Weights of a small transformer language model.
Size: 15 layers, width 576, 9 heads of 64, MLP 1536 SwiGLU, 94.5M parameters.
Architecture: RMSNorm before each block, rotary positions, no biases in attention or MLP.
MLP neurons of a small language model. Each row is named by its layer, matrix (gate and up: input weights; down: output weights) and neuron, and shows model dimensions 400-527. Each number is 128 + 24 x the weight over its row's rms, rounded and kept within 0 to 255. Numbers have three digits each. A neuron's up and down rows have the sign that makes its largest values positive.
Before each neuron's rows is what it responds to, as a language model described it from the Wikipedia text at the highest values.

Linking words in encyclopedic phrases. Prepositions and name words that tie an entity to its larger category or place in stock encyclopedic phrasing, e.g. in the family, Member of Parliament, Grand Teton National.
L10.gate325:119114109164118087086106160118117175075159130130127079124149141126121129106155097076132107090107087086134099159124089143107110125138115143107103118147114128139106067125138155156138140143103121133112157136128137111090103130115114114122117150121147133136142196125125139122080116138124133126140171147140111160115144110123142118124148139099126111093114152136150150132116093128151132091123
L10.up325:127146101123103143104105105104145111180145149134107122129135133148157148101112101116148138118129134137094156149169129163076136112161105137087137151156073110148095134138139157135148141126119133149144162122116097140120100131152136112112133080093110106088146124128134133129090116107116075147133088148134148148150176146156142139159125135114107132146125105093110112129149117101160102142133
L10.down325:123132123157108114107151149192104140166089128126103125104116135180128119086154102149124172116108106114119151145133150138127132135114110114136121131120146135152137082127116112178159100129096108122124126155138135138119142103138083135112134126152115159172151140139092124126097057136164130142114120134122136136088104175112093140142150159162077144116101134152164127161119097077139116117148

Mid-name word fragments. Inner pieces of multi-token words and place names, like the period in St. Johns, L in Lorne, ot in Potable, plus scattered function words.
L12.gate1238:142169141105135057147118097109128088122094126148169124128130103109161130135138134126123125145135170069142131145147146092132122098103119102084134157104146113165162130138161125128107101136167160127112082133155137138150108090140141104103125118147115075148118156107146164175119099124137117134142195156114126107123091099141132116153124143123143136126126153113109169083142129148132141114132
L12.up1238:152118106123140113127107088145146099127149133143154136106155157117113152146107173139117135132151168093073146170139121107130122145121113144140139103109104157101184097139181119126058117143138095157139111173179146130151169103114128107131138163145112101121139164097157109122131190112154111160130149130127170162103115053148153134090153117127170127110115137154141119153155136084126180119108
L12.down1238:132135142105111111150110130111132100126143138066119126148078143126131121103123099174147168096113112138113104131124142142117111145118138124136141139147134132161087107147120108132150134133146142108096133094131131117213152160140153121130120115069156145071136118146236168128115131129103157164111113123127105162106122125115146113148110107124116097128122095128137139109105131140118130175135

Role-title lead-in words. Function words right before a position or title in biographies, such as served as a, was appointed, a in "is a professor", at.
L12.gate12:138147106132137107160095145106140135097120125143129153138120133132093182162099099139120122094172122146129126134108122129128124124172111218130133139125151104103118092138106096130146147132140133128166112137116085114159087104129136123161127113171112122142136128154109155121147134115108141093131157168118160097154119120125114135115114117087131115159136122095098135164117155112148113066111
L12.up12:147140120111144102095131112076131141155144130147102165109132105155151101134143141129112147124171108135152128127112091083097167100129190120109159136122142157152158151133120141135147156149104127097118126169109110135134097120090134159153154119128117114117123186162130113062127150132126144115134123160139158116118109136144154108179129114080116103191124111150080088134128099132085121114100
L12.down12:113113137136144110134126129084113117108164115129113116122147152136097141157133148110117115144109124108122101127124094118117138135117097154127125107168140134165203146130152118170147161107115096179134168145118112096130139145175096131140167099139077147160120086110207133100118125119137078119107121110137153136130113218112159126108150187174140091119076084172099112152121125114119115138164

Website URL dot. The dot after www in "Website: www.…" infobox lines, and weakly connectors inside names, e.g. of, with, hyphens, American.
L6.gate1192:131138088149122141143119129105152129125121079133129137149133097150116152126098098070148126157135155151129133145127163119162087134132137117137086117140113156121112132154123105107116173136100116142174147124144103125129107136120121139121164124100115176137124074128127092133139114122092105168078141184091133108122117091129118098134106121168122128132108118098137136124108150158115121126138
L6.up1192:116145148168126149107102169094189140119158112147158140100110145134099089156121119153123126140137145106128118149139141113146105104100131154123109135133070116114100133088105137089109130079101149139127166135125145151130156111111135108142106130125097149118117118114143129128103144122131080154131132119134156133153138117123099129143116125124131130147111128153139123134133138107126160108169
L6.down1192:070120134123165110166120152142083145105126109095142153125120107088083139114143125117101112109135173146147114166114109115142126134119120113110116135122153092166125167098136120147111087095081108106115125147105113127092142113144116057097143096124166155143137113136141157124119123127145113131115123124133075121203113137163138125139127142145114137104113150140120140151093107098102143103146

Word-initial fragment in names. First capital-letter fragment of a word split into pieces, usually inside a title or proper name, such as Little S(ater), Hollywood W(ives), the Ch(ippewas).
L12.gate1185:161123186154111111133148120131115108103098132160150142131087132151137108148111132122088116110099145137088110121132141096136170115151127085129101117099117144114134155133079112130095114096136126146113091109128141114117151141134120140135133098132104113138106156109081117151120130136086123139092129147141157155170175107098106128125134119157150149181180130142127153092065172056138078139159
L12.up1185:133131086088106154152120114171134141131105120140103138139092151133130077137136160122139137111127142112144161109101143103122107135190133153136125124127114159173136113149123117114111113130082143138126187154096167163141098104142111103132133136157115142151133154123083167131122143118148160127139157138148104129136090137152126094111127113117097147118104132118092159163077119121144109143113
L12.down1185:149179144114140095115104154136129153149163138099116103131121118178140153080122046168138109131096119169117128127140130151149087172103120158111089129117136107142124105174129101108104137158101125188163142119122151130096149140116088107100130080102134118131138138140184156142118097121147092124152137112152123118145120082139125115198156122106122099116110138144140143116129133105180122111126

End of subject phrase. The first token after a complete subject or name phrase, usually was or is ("Georgia is", "Flight 3456 was"), a comma, or a final name piece ("Freidig").
L12.gate450:167104151114114151140096121100171131142149121155149121124173117144125105132126101069143126128116142089105177151143148106142096142112154138142129130115125134115181098135157122125144146122107105145080162136149070143147094111120137147077133128126095108171147140126095141105101170151159155176134125157105114146107122117120122126101146174164148142126153077147174111140134130090173116089089
L12.up450:113128141140112157132174108131097132160122111152117124183144118101169138137129163089152184107089105093127130155148140119130097148091154135122164100143127094125130154125157110161113157128113126112121158132184112136161113147141156162065128086095152117127116158120139129134144125146158104149151134163111091091109104168073172092097101105129155070134137117147156103113116164113146151105113
L12.down450:080147130093111108126121171183171142107134152132102126183148152116176100113093111124139129118136131141096116124146101191129153141105141169134096166096135112167102162132090113113120117130141165098133104077141128143157139160140140148113116090153104137110092091064148103173138110151149104099123133113134162093156151145130116103102099122098109106142125169113110149130135102158111140135126

Collocation-completing words. Words that complete a set phrase after a verb or preposition, like at first, placed fourth, forced into, described as, with a few word-piece fragments.
L6.gate335:175134132119121099164101097102117138090132177149038107140119115119162109096168119072117096159170130159145107140069115119131125124109136111139168114120123171142166127143126119126097120173078131110143115135143148150155140128094150129135114137152122134128160136121103120109109145143162132136110114098132130107085107097097138102102148125110111095119138075101107148109104138099113108096137
L6.up335:126146125102136124108123138108116115148134118135060115130141121093130152156145152106200132145126096105103147136122160134136153118117104094117142147133112149120145108121116111163108133135125146099141112160160099129084078147130095150116136147170149118138075167106140141104144155120108127123161159137106120164139104107130177143126160100133102124112113109122099120113140078134067166097128
L6.down335:101090131136124119101161111138094113136137114186132174130139151116083152104099141139134164137126173107101103144155145190159136141109130120140141148142125116137148154106151129090084155144087127132122131111121122117151166103134173145167152119136171160172151137118156086104143130147141139109138132138132152109122162070130100155106090127143122165155127127110116114172132100161119112117145

Table and list delimiters. Delimiters inside structured Wikipedia data, such as pipes, semicolons and closing parentheses between table cells or list items, plus first words of section headings.
L10.gate1365:115107129158103137125154092084150104144109126110110161130108119159106133156112125116123149099144190164099140112106102150177146146150127126134061119147095142127124133116120133091116112182131115115104072114139113135132144114145102110130126101124108103144105120092145112096125148153143128122134125126109171150144126112132129125086146093134094131143120150117124140097147164126128163161139
L10.up1365:110142126146147128151160129092171125158115161075130143143142104101128102135133107142116135129149135087115140137091152068102136154111106117112103137146121152123098125142152139125131144126134114156082061145167078057122169098128124089136093139101129134094131146099120109144148127159123114098110143117148150135106144170118116155152121104114148126133173126111159097151130108110134130117149
L10.down1365:109087156112095105154152111141147124138150131138135134125141130122140115142138128170134120158136101134137133149143131132121164119037111145093082138132105143119124125137153109067112126104102122153110133122117123111140132107181131156138115126094163128099130112171177180161119154089122158109127139153170116126160088114100137179108158134125154114143092133108099135124086104112154095116118

Late table-row cell separators. Pipe separators deep in a row of numeric Wikipedia tables such as climate, population and stats tables, e.g. 186.1 (7.33) |; also weakly "List of" in See also lists and moved/relocated.
L10.gate230:173079116118146143141093108100136138140136126117108147151149144115095139140141103117125156109153164127135118163123106106114136129130094108141134167139165140095123142126125123105142083163149166116105130141102115097122153126131141107108120118083126096137095159126104128157125124133100139131136112137109094119115135136106163091151109096113142119111147088152142113103103127123135139129152
L10.up230:167095137097142155122160102157144131123134107155087162086087111120108146154170152115083091090139173129129160153086104118153117166120147124128133164139180131121137160117145118119072149131081098129120148112104144108148139093145124102103144133128147158141118112141125100165148152130113107130157101158134192136118111134133127103113127103117136126114109114112156143114083104067144128123135
L10.down230:102159137074120123107084149113169161098106105126104152113149153144105109149102139133137123126174117155124108122123145125148148119104095135125101141110130146160164157134118136113115095157127146118125083105143146084115112124146124137105093121153144165113126107134207094101136169111085118153087127175103140157093093153149119159107128125141089111094146108126133152135139148109102169098184

Verb after subject. Fires on the first verb slot right after a sentence's subject noun or pronoun, mostly is/are/has/were (this school is, the articles are), occasionally adverbs there (eventually, afterwards) or Candidate after Party in election tables.
L10.gate875:133116111157091124104117149113062104146105108138193158127137114145150150168119148124108200134112104069125135148118133116128187113115152117141102111114126111089118187140148138153152096144164156124176164108116097122116098092140103117109123123157105165121184132126117103128165138100082117114089156157135155099138127120091130096127135154169131182147145115134161136104160117168141139133098
L10.up875:138043123169130133101083092132119140148153168137127122123137148179155185128112152142128111151152132120090137102119119105153113129109109145154139117097155141160106174159136135181143118160107114092152129153100104095139094144109154119114091122139107161140166086112097123104162137108136107077089127166144096128124110132111102120125170156119110150145065120117125145145121149125162114097129
L10.down875:138123150116092102120137128133100124157144098193134162128118120120163088083112129118163146119089144143148138185130146126090109115094163119160139062112164111119098158077101103118098138146134110151166144124144146126125131107189098100080123139113116130140086159140124152152134148127170116105129167123082126103126137141114102125104156175161139107069153125153186121147146106120143138132146

Wikipedia structure and modifiers. Table-header line breaks before |---| rows and == section markers, plus function words or commas leading into descriptive modifiers (Greek, Russian; an ancient; shallow marine).
L12.gate197:146133119162098140148104148133135123166147135166162110118117158159136112137136105132091142098118102123103129170118111141086063120131139150094106097131136178138106100111121155145130170142145122087109129111131123131128129098152144152138121140120115109140125150161096123133140145131092156086139145142167073139136129132123113147125122130109113129135132125113108133123169107134146103120149
L12.up197:090128107142168108142137135114121126111111141128135124119103157163136122114150101145083137118124150163125158107103139145149128155121200141121102118164114172101167119156133115140132151137077117096110129117125145188101149148123142099102111080104134104129134126154134130129104119126126127160151133174103124125146104145079106148091124149142113114144147184162168108095136098097135124090131
L12.down197:140140105122098184120156138192095134142154138145127155133146111107103140138140131111134182165106132124087091126133128152168126130118161100148112158116103117129099138118111144125160123123132107150148145130141136130133134100107140136130131149122128122127139097131197143161105183142113143110138143099172128161089095116116145127097134162150123094143167132100124095150137143146102145161138

Killing and death events. Words right after a mention of killing, attack or death, such as "stabbed to death", "shot down", "murder of"; weaker on numbers in tables and counts.
L12.gate967:180185144093139124126119123115121149075139140162168138117093124127143133130105148141141106110116166140114100135087112096132118136149117149148093144149133118171138097106084108068137100138164174117136106124117113118165139102095104131111151169190106153102136142149145120148118103140137132129152079125141135129114118154114151145147107143148158125117147111099085168128105153091161145158129
L12.up967:126093119153165160159101123176064149113100096139131165143118131112100142132092141165137116144122134116133161132089130142174159135139157132160164137105114128117141139143175151153124159146137126120121134095133156117142124107131134159083144154096140113169183126091107157149156165111141161135092109093104125158127123119143158123132168143145119144117103105157142076181121150132093157139151
L12.down967:131150132142102080162167128144120121114149143097091123083139080081148111118145145096144112118105127076113113064115126105108133140131144148137131082042118120144125139125146142140131159086093129115110076152110114084090161125122147168177141130127140076125106162127084128114105100175123135101104120134088158129141104124146110143138143152093160087112175108107115114115168170122119091113116

Inside compound names. Hyphens, slashes and commas inside multi-part names (canine-like, Nickel-Titanium, R&B/Hip-Hop), chemical-name fragments, and words like name, term, called that introduce a term.
L12.gate1420:116133121186079088105129162141109111154135125118126116120112145112151115126130152135120125107135130163136165087125095116140093135184125084099077102127101084161140128133134143096142136051162146081156094107119146103140115115146156120094141137104113139137123135137120127144105109140087104164132103146096137141162110107117114153175186139115060114155153121135200116100159104105135147150127
L12.up1420:148147166134079114124118122150155177121142083129139132161126160120135142085153123115120132127158145121165136128093120169130156157124116166136138163129119143100127121095158114126100113114140168165119123112143125116155160073175133115125140080098143106074097081128139116109092117101117109161125145176149129145147119143098114111157128120151147103171127118136114148096069168117121130106132
L12.down1420:143133095085087093176158118114127151124129131100101145122143128122154116113123148128100146151145126152138131114148159116127152079097139164157116084146100148135132116111203102129125152138120113127101116167169132168119136184115124138140107123118123142127147116130110124153137157091131141150154147140132138103128108125122144150141138093138068086139113125128131153142148180134124117125090

Article before place names. Function words, mostly "the", that come just before a place, region or organization name in encyclopedic text, e.g. "in the state", "on the continent".
L12.gate1429:131061128082120125159122121142158126110121144146119152113133117094134153143114114097138146077086129161126058127109129122106116131114127146128149137110141101099113169113085130089128119095140110106109103099137138150108125116097158155168100093164135098135133111166114151186139116128144107137178140122138108134106094101126133093129177129112095107169100143143115152138127122128103121074116
L12.up1429:167105140118133141169137131129163134136183157140125096100107127065107118157114115122171123073154102115108062140124146137093118137132086156096122092128117141152114100168098152125122138166142131127109134079131103115170143157130139134141079111094097103119136094148158117151115161136099164112127127095125121155072115113118127121087134116112142144113146134113167132126129132138141107094130
L12.down1429:092159124119155120127107161124120129135182115126111129119135145134109118084157127130145142077146137169141132108122180139154181108161099099115082169089110098120105115154147146165112142107113148168166113140138132139147112127139091080162107101117108109096106142132254139144111108113107142161103129099148113173124120158117164104129097150113151141089155132137132149110145113087142071142140

Career-role connectors. Mostly "and" or "as" in biographical career text, introducing a next post or role: "served as", "Lecturer… and then", "acted as regent"; weakly, first tokens of names in tables.
L10.gate1371:168148176142109127131137087101154113094117157122133101114096121118116126095131119120106136107143173148164139105132158096091146188144125156128160161068159112144102116121124121112118176107127118147133111134160103090122097086130106101106148099170094140109108129140130120148143154125116142117124138123127136115155102142115143123128137120110133121147132140115118150086108104124114136157145
L10.up1371:113114127140145158150146141106116063134130110133114125101135150099129147154160106112134132132098149158128166065076123075138131116122084152134156147111122124118165162142111091140106118120145133102145101129137147121098118125106151113145109144157130135137139064162158143110154140086127149141128126102102137151149141138123152151144144085127129153156133106108081105143115105079156131105159
L10.down1371:137132152117165143124141134111167118140158079148129108140119171159179139127107136142129135114093116102125116129108160115123152139141116144133089143116165133180134101148086153153123102121138107126116143104138132162177127100132123159172119120128107131135141162137176106109097162166125131128128125156102192177136128173102165131109117122126092111124098083115109128129147111163177112082116

Mid-word fragments; regional directions. Fires on inner pieces of rare split words such as ch-am-ois, Pot-os-í, hydro-x-yl, and on region adjectives like northwestern, western, central before area nouns.
L6.gate882:176111143133155145158145171152141099117063097156137132134100128114095154128120082100119147098122181135150099122171148133095080139149140100140118099138097145146163103123129091123128122093134110128130156135189134108132112140140161143149133122129133105150139106138139125113116148144084105152107145203148133134133121111135090101132110164084115099193137130108115129154131104083164140058152
L6.up882:095147111121080100108104127119111101131146084123127104146115125172123123106137140145100136119122169159121157159132135122128128089101132139146172120152122155131111099080141112135161140130160109128104144126109155131137125100127124137129141160150122114145127134113157100100159088156115104124117145100140169179115111125113148131164113109167108137135129103126144093144158118164118100097159
L6.down882:126149149134125083142085150160143113109111145170145103163157118186126143152147146140134126110087132092078133136158100115111101124094203152123126166103142102126086150133154111137181157157121077135135160105151114106119166139133179131103114135102128114130162104128153152176140175131124108101137154133134144093065106126160151121149115139150094123123115124093095123133122131168153079142184

List-item separator commas. Commas between items in a series, usually the next-to-last one before "and", as in "performance, memory usage, and security"; also numbers in scorer lists like "Sarriugarte 34'".
L10.gate214:137153121138155085098166169144118113125121125119118100123146160149111085063092099113123183139113163104138136164157105061129150107148172123165106097133128110120152097133066132104120138108142138139154128141103129152172120110094157147127111130126118108160140110099122162116132110139120102147138089163141094146131117121095082143121162092130108172136174117098093119116132122095123094125137
L10.up214:157101146142077139109114154119104173115154139159160131126112123149129144156122168074130172159107112132124082124158098133124082120185115156129149136136175110130148133164153134133129133112146149137170182175129149102077120098153132135109159162165133104099158134091118142121158157157123147131077129103081139086115126125095113168122104124111143119118179095133133132135113125093111118165133
L10.down214:090164126153113172115179150111127112113087127161092164139120114134107104137128125105140131149142130119158091112137149098123105170114108155079135145136125125072127120140117132078145122095117149098147150113135158116125144122126134101151125100106130146123127109108149119160125127109133122133092107142116153135151082095101116150148160151090102102107133146110129105108141116113133140108145

Word-initial letter fragments. Single-letter first pieces of split words, often Arabic names after "al-" (Al-Tayaran, al-Qaeda), also rare words like t-avern, d-welt, g-amer.
L10.gate1405:088120072112111130134141114138132166128113117141125100126132139130148131133133135081118109146125124162125154159096135142156173066117136123165136145126111116132150140141135120143106112129094058129136106110100123147121094110127121133094114110113133130138120153090109087146138159117102130104163106093155108087148129141094108106130110106124133118127131129151144123114076133143159114149099
L10.up1405:155182090142154141131159122149104074098113113152109156167098135111108135141093132127111103126081145152101145124131092125122185135155146134109108171118140125127145091088145123136109117084184095144159111127133164127116077109112118128106092120129107124162138068127140123123134154139131086131119120119125086143105124147090087120121167124105154139093125115124166137120084102094131134078135
L10.down1405:122154162146130092159095119126107168089132119099127126098120135140095107108134159155139084165158097139118132167138101114144109142125107098117114121131118109126133149148166131126127105119135125196158110113117154123117137149175122137143132119117132127147126154140093153120124101138095119133096134119085126132102169113099079167104122147125153104172118148118094087182081126104126129104152

Predicate/modifier after subject. Words opening a predicate or post-noun modifier that expects a following preposition, such as first used, known as, next to, such as, placed second.
L12.gate175:108086152163100099129122139078113139123076091152096101136114118144124162152136138122131196160116159143120136145094134179099105165095149138118157116115172134100155156168136119127145127152107110115158152106092135157112130128135165149124155116080125106111124111131152157123125162125126124124110142142115137138127087104163112129107128120141144113149098169104137094140126141101142130141081
L12.up175:148116111147135116104119125086135137147136154121130121116123172083159168084099117105092128133191118172120123103095145119113121127082176130126118120141118156106127138143075122158139166118106121107158102181106141159120137119115149124161097118165087118140122115136108111125125115111152186141130139121097127101126109168169132155121125138133126158118155145145084150147090177067105140125102
L12.down175:151123111132129134158050152121141140139125153130087138152124108123118125122118120160109106119177107131103153149133163112111101133127099092146133142111139153108127130089112143122137166183114125087128120117118094096133155140140135099126148134134100150130128122130100109115155151094136131156139119129090111119103087137134102143116135085114091141168143166134115116119102116135108114140134

Predictable fixed-phrase words. Words that predict a fixed continuation, mostly known and such before as, same before name, plus table pipes and parentheses.
L10.gate482:124184134132097127116128148144191126136096097145101142098158159116151142115100117154146116132120157144082143136129125119085105158148153113113130161158123107126129152113112087104122156135104144152139097138108102129120073122150152175130145146122094124155149068151134151129102109105109135137123116165156149104141121124152097135108090108123141141150132084099093120083106153179129156129133
L10.up482:133129133118090128099131123078073102125109152141140142162091147137154115121184166134137160141156132110163152136112115138113117148111164120111130129171110115191146124111153098139161065102149151123163143153117120147134128145147130113160139177123150129119127131081140112117164140132136151116152099081122121104148146143130157103152157149142129145122112147153144139149112106174152143078097
L10.down482:115137143110088136177099128151120145130092130076094135151180097153110127109143121155129129137191137133115154124102080138124056148113156135116139109120093101104131137075141106091145111152118111148110117152067132148111102132159145096147097142137100194124120089134160102151152141137125110117109087124145145107083099091162102126116103104130110144155159154129123119090135120125118110107137

Violent action verbs. Verb completions and word pieces naming violent or forceful acts done to someone, such as raped, poisoned, tortures, shoot, killed, and murder of.
L6.gate1445:122146156097120140110086143081120142098148128173152139119147118084144111089114100121125074148098175110092130140076130062159162133101128134146138121105147117095121108122150148101126117091121157105092138120105170151145153125090160124124097140159117091139169118120146137126132139184174138165126083110122083128144144169085173141117137116173122144139133097120114112093109131150123158075129
L6.up1445:144116101121124118132132122151098151126124128135152118146077142113160155112104084128163129142110110128113140102097115123164170102125129109118155172089112130098123149108183121138138114134110086149083139109144103152127157107146128115103101078138103080125143123101080117115127147131129118147167127120133082126112136135107155085138123192159115131112097130132113143134121158149137143125108
L6.down1445:140110142120121121091117130141112106111100101136163146139130106157134099142144119141122106151151156089133094108124148113129135118093141143150188147105152136208127106101120151125102155162096149123117096071136130096130137140130157118112155154164131153134175135129106150133148133125152141112102087122095121136169157127102142180101117090139134132159122108155141118166124103159117117135156

Role-linking prepositions. Prepositions right after verbs or nouns of holding a role or office, as in served as, Member of, participated in, took over.
L6.gate208:170101125123149137146100172123147114120115140167121135128127156129108112130171118131142104136110107148136120082117090157127168115147105100100132159107120114113124112117107092148118132140087124108179114143136113104121095114088151188180173161149131119128130106118121121185107120164162124141100085102113128126070110132137118142100171106145123166137120154098115113125106121108131121118157
L6.up208:124147119199171114143099070118173134165104106185098137163098096135130143116131115143172090103120102129105135143107126109139098147116133154139140122129125109094171144127118111094150123105118083121141091126139125137112096166118113145167162100120119164137139162158129154127103169134086179136134099111143153137111122068130121133070120094115148116096153106159110116106122084124131142104118
L6.down208:092160152109143114169122115090117158049145098135151114116165149115095129083132123124036129112144169129118125140115148114077081101101116153124113097140092084114177135136150150156160147132116103160079134095150146141141163091145134141093114090120141111152124154144154141140110158148128165110141127101163189164143137127135129150107125128169122160119098081117144136133151122077090133091133

Passive auxiliary before participle. Auxiliaries and connectors (was, were, are, be, been, or, and) coming right after a subject and before a past participle, e.g. remains were discovered, cut or clamped.
L12.gate1156:090097145106172091135126149104109134130093135137100153105165103144160159135130191071132150138162093129084066141132163156138173102107142150170107087094145151178153121179107114148093108089140113129112108127102113124128122099130165108130161116111123132135120159165086123161087151137124155103146138149109139119147115082113131088129137152123141138170115127095046155136089138123149133125127
L12.up1156:128151124134157138137140137119092120088150119165146122122148120138155112134132114101162104111079125113116144132129122120076154150136135122096129087131148129085105106140142108134158122114129168160159152148095115137101116120106105136120133063121144159138157132112146147127153103150105106127118089167117136147199138124082122158108113136130116080104112131137122084116124107111132131133127
L12.down1156:130103115130157149162122098148168149112125145092083147141125107158161127109165171140105097129147145128139101102104158141095141103153159128145139097149138113099149109151132118087152143151100130139144164130124148139148086100125101132139122119077124150103115125111079130124130167120150139110130138137082129105110110119151147113095125133119139101141143138144118151161103120139117121132127

Split word-initial capitals. Single-letter word-start pieces, mostly capitals like F, T, C, W, after a quote, parenthesis, heading or line start, as in "Fast Lane", (FSB 31), Felix.
L6.gate255:113154167149147122117124138116136096085105139055131148146106118175168123136107051156130137115099137085104121142122134119142127136121136127110150096056138098134171131144156051069073118139138133165152084160100133121145121137134132134094110176143118111154131124106116158158149124117148119161069090158133150141119118143099130146136134163137147109147179129086146150121137107111143129109103
L6.up255:132155126190121107150084060094087122141151142166086104108122122130147098095147125109102161102138133166112161126094136130154148157149121163105100125133112134119141111116145146102121141152100123120137140139115126118119156133159126123119115102138109122121125139156116099139123126151152174070101133117159115149176106119134054157136074144127157142123162149142122100143127207089125126144102
L6.down255:105181161120120152122133144141160095112128143094144102120153107169126134151146142159104143156131152051142122145142129122103136133114164135109120091126143107120147114150122132086146125106117169209139112105105123129108091140113086107135117147126094167120101118151149138172164112093119124156132138135162109143131117131162120130144135133148145114144138125122118147120140115090133144126102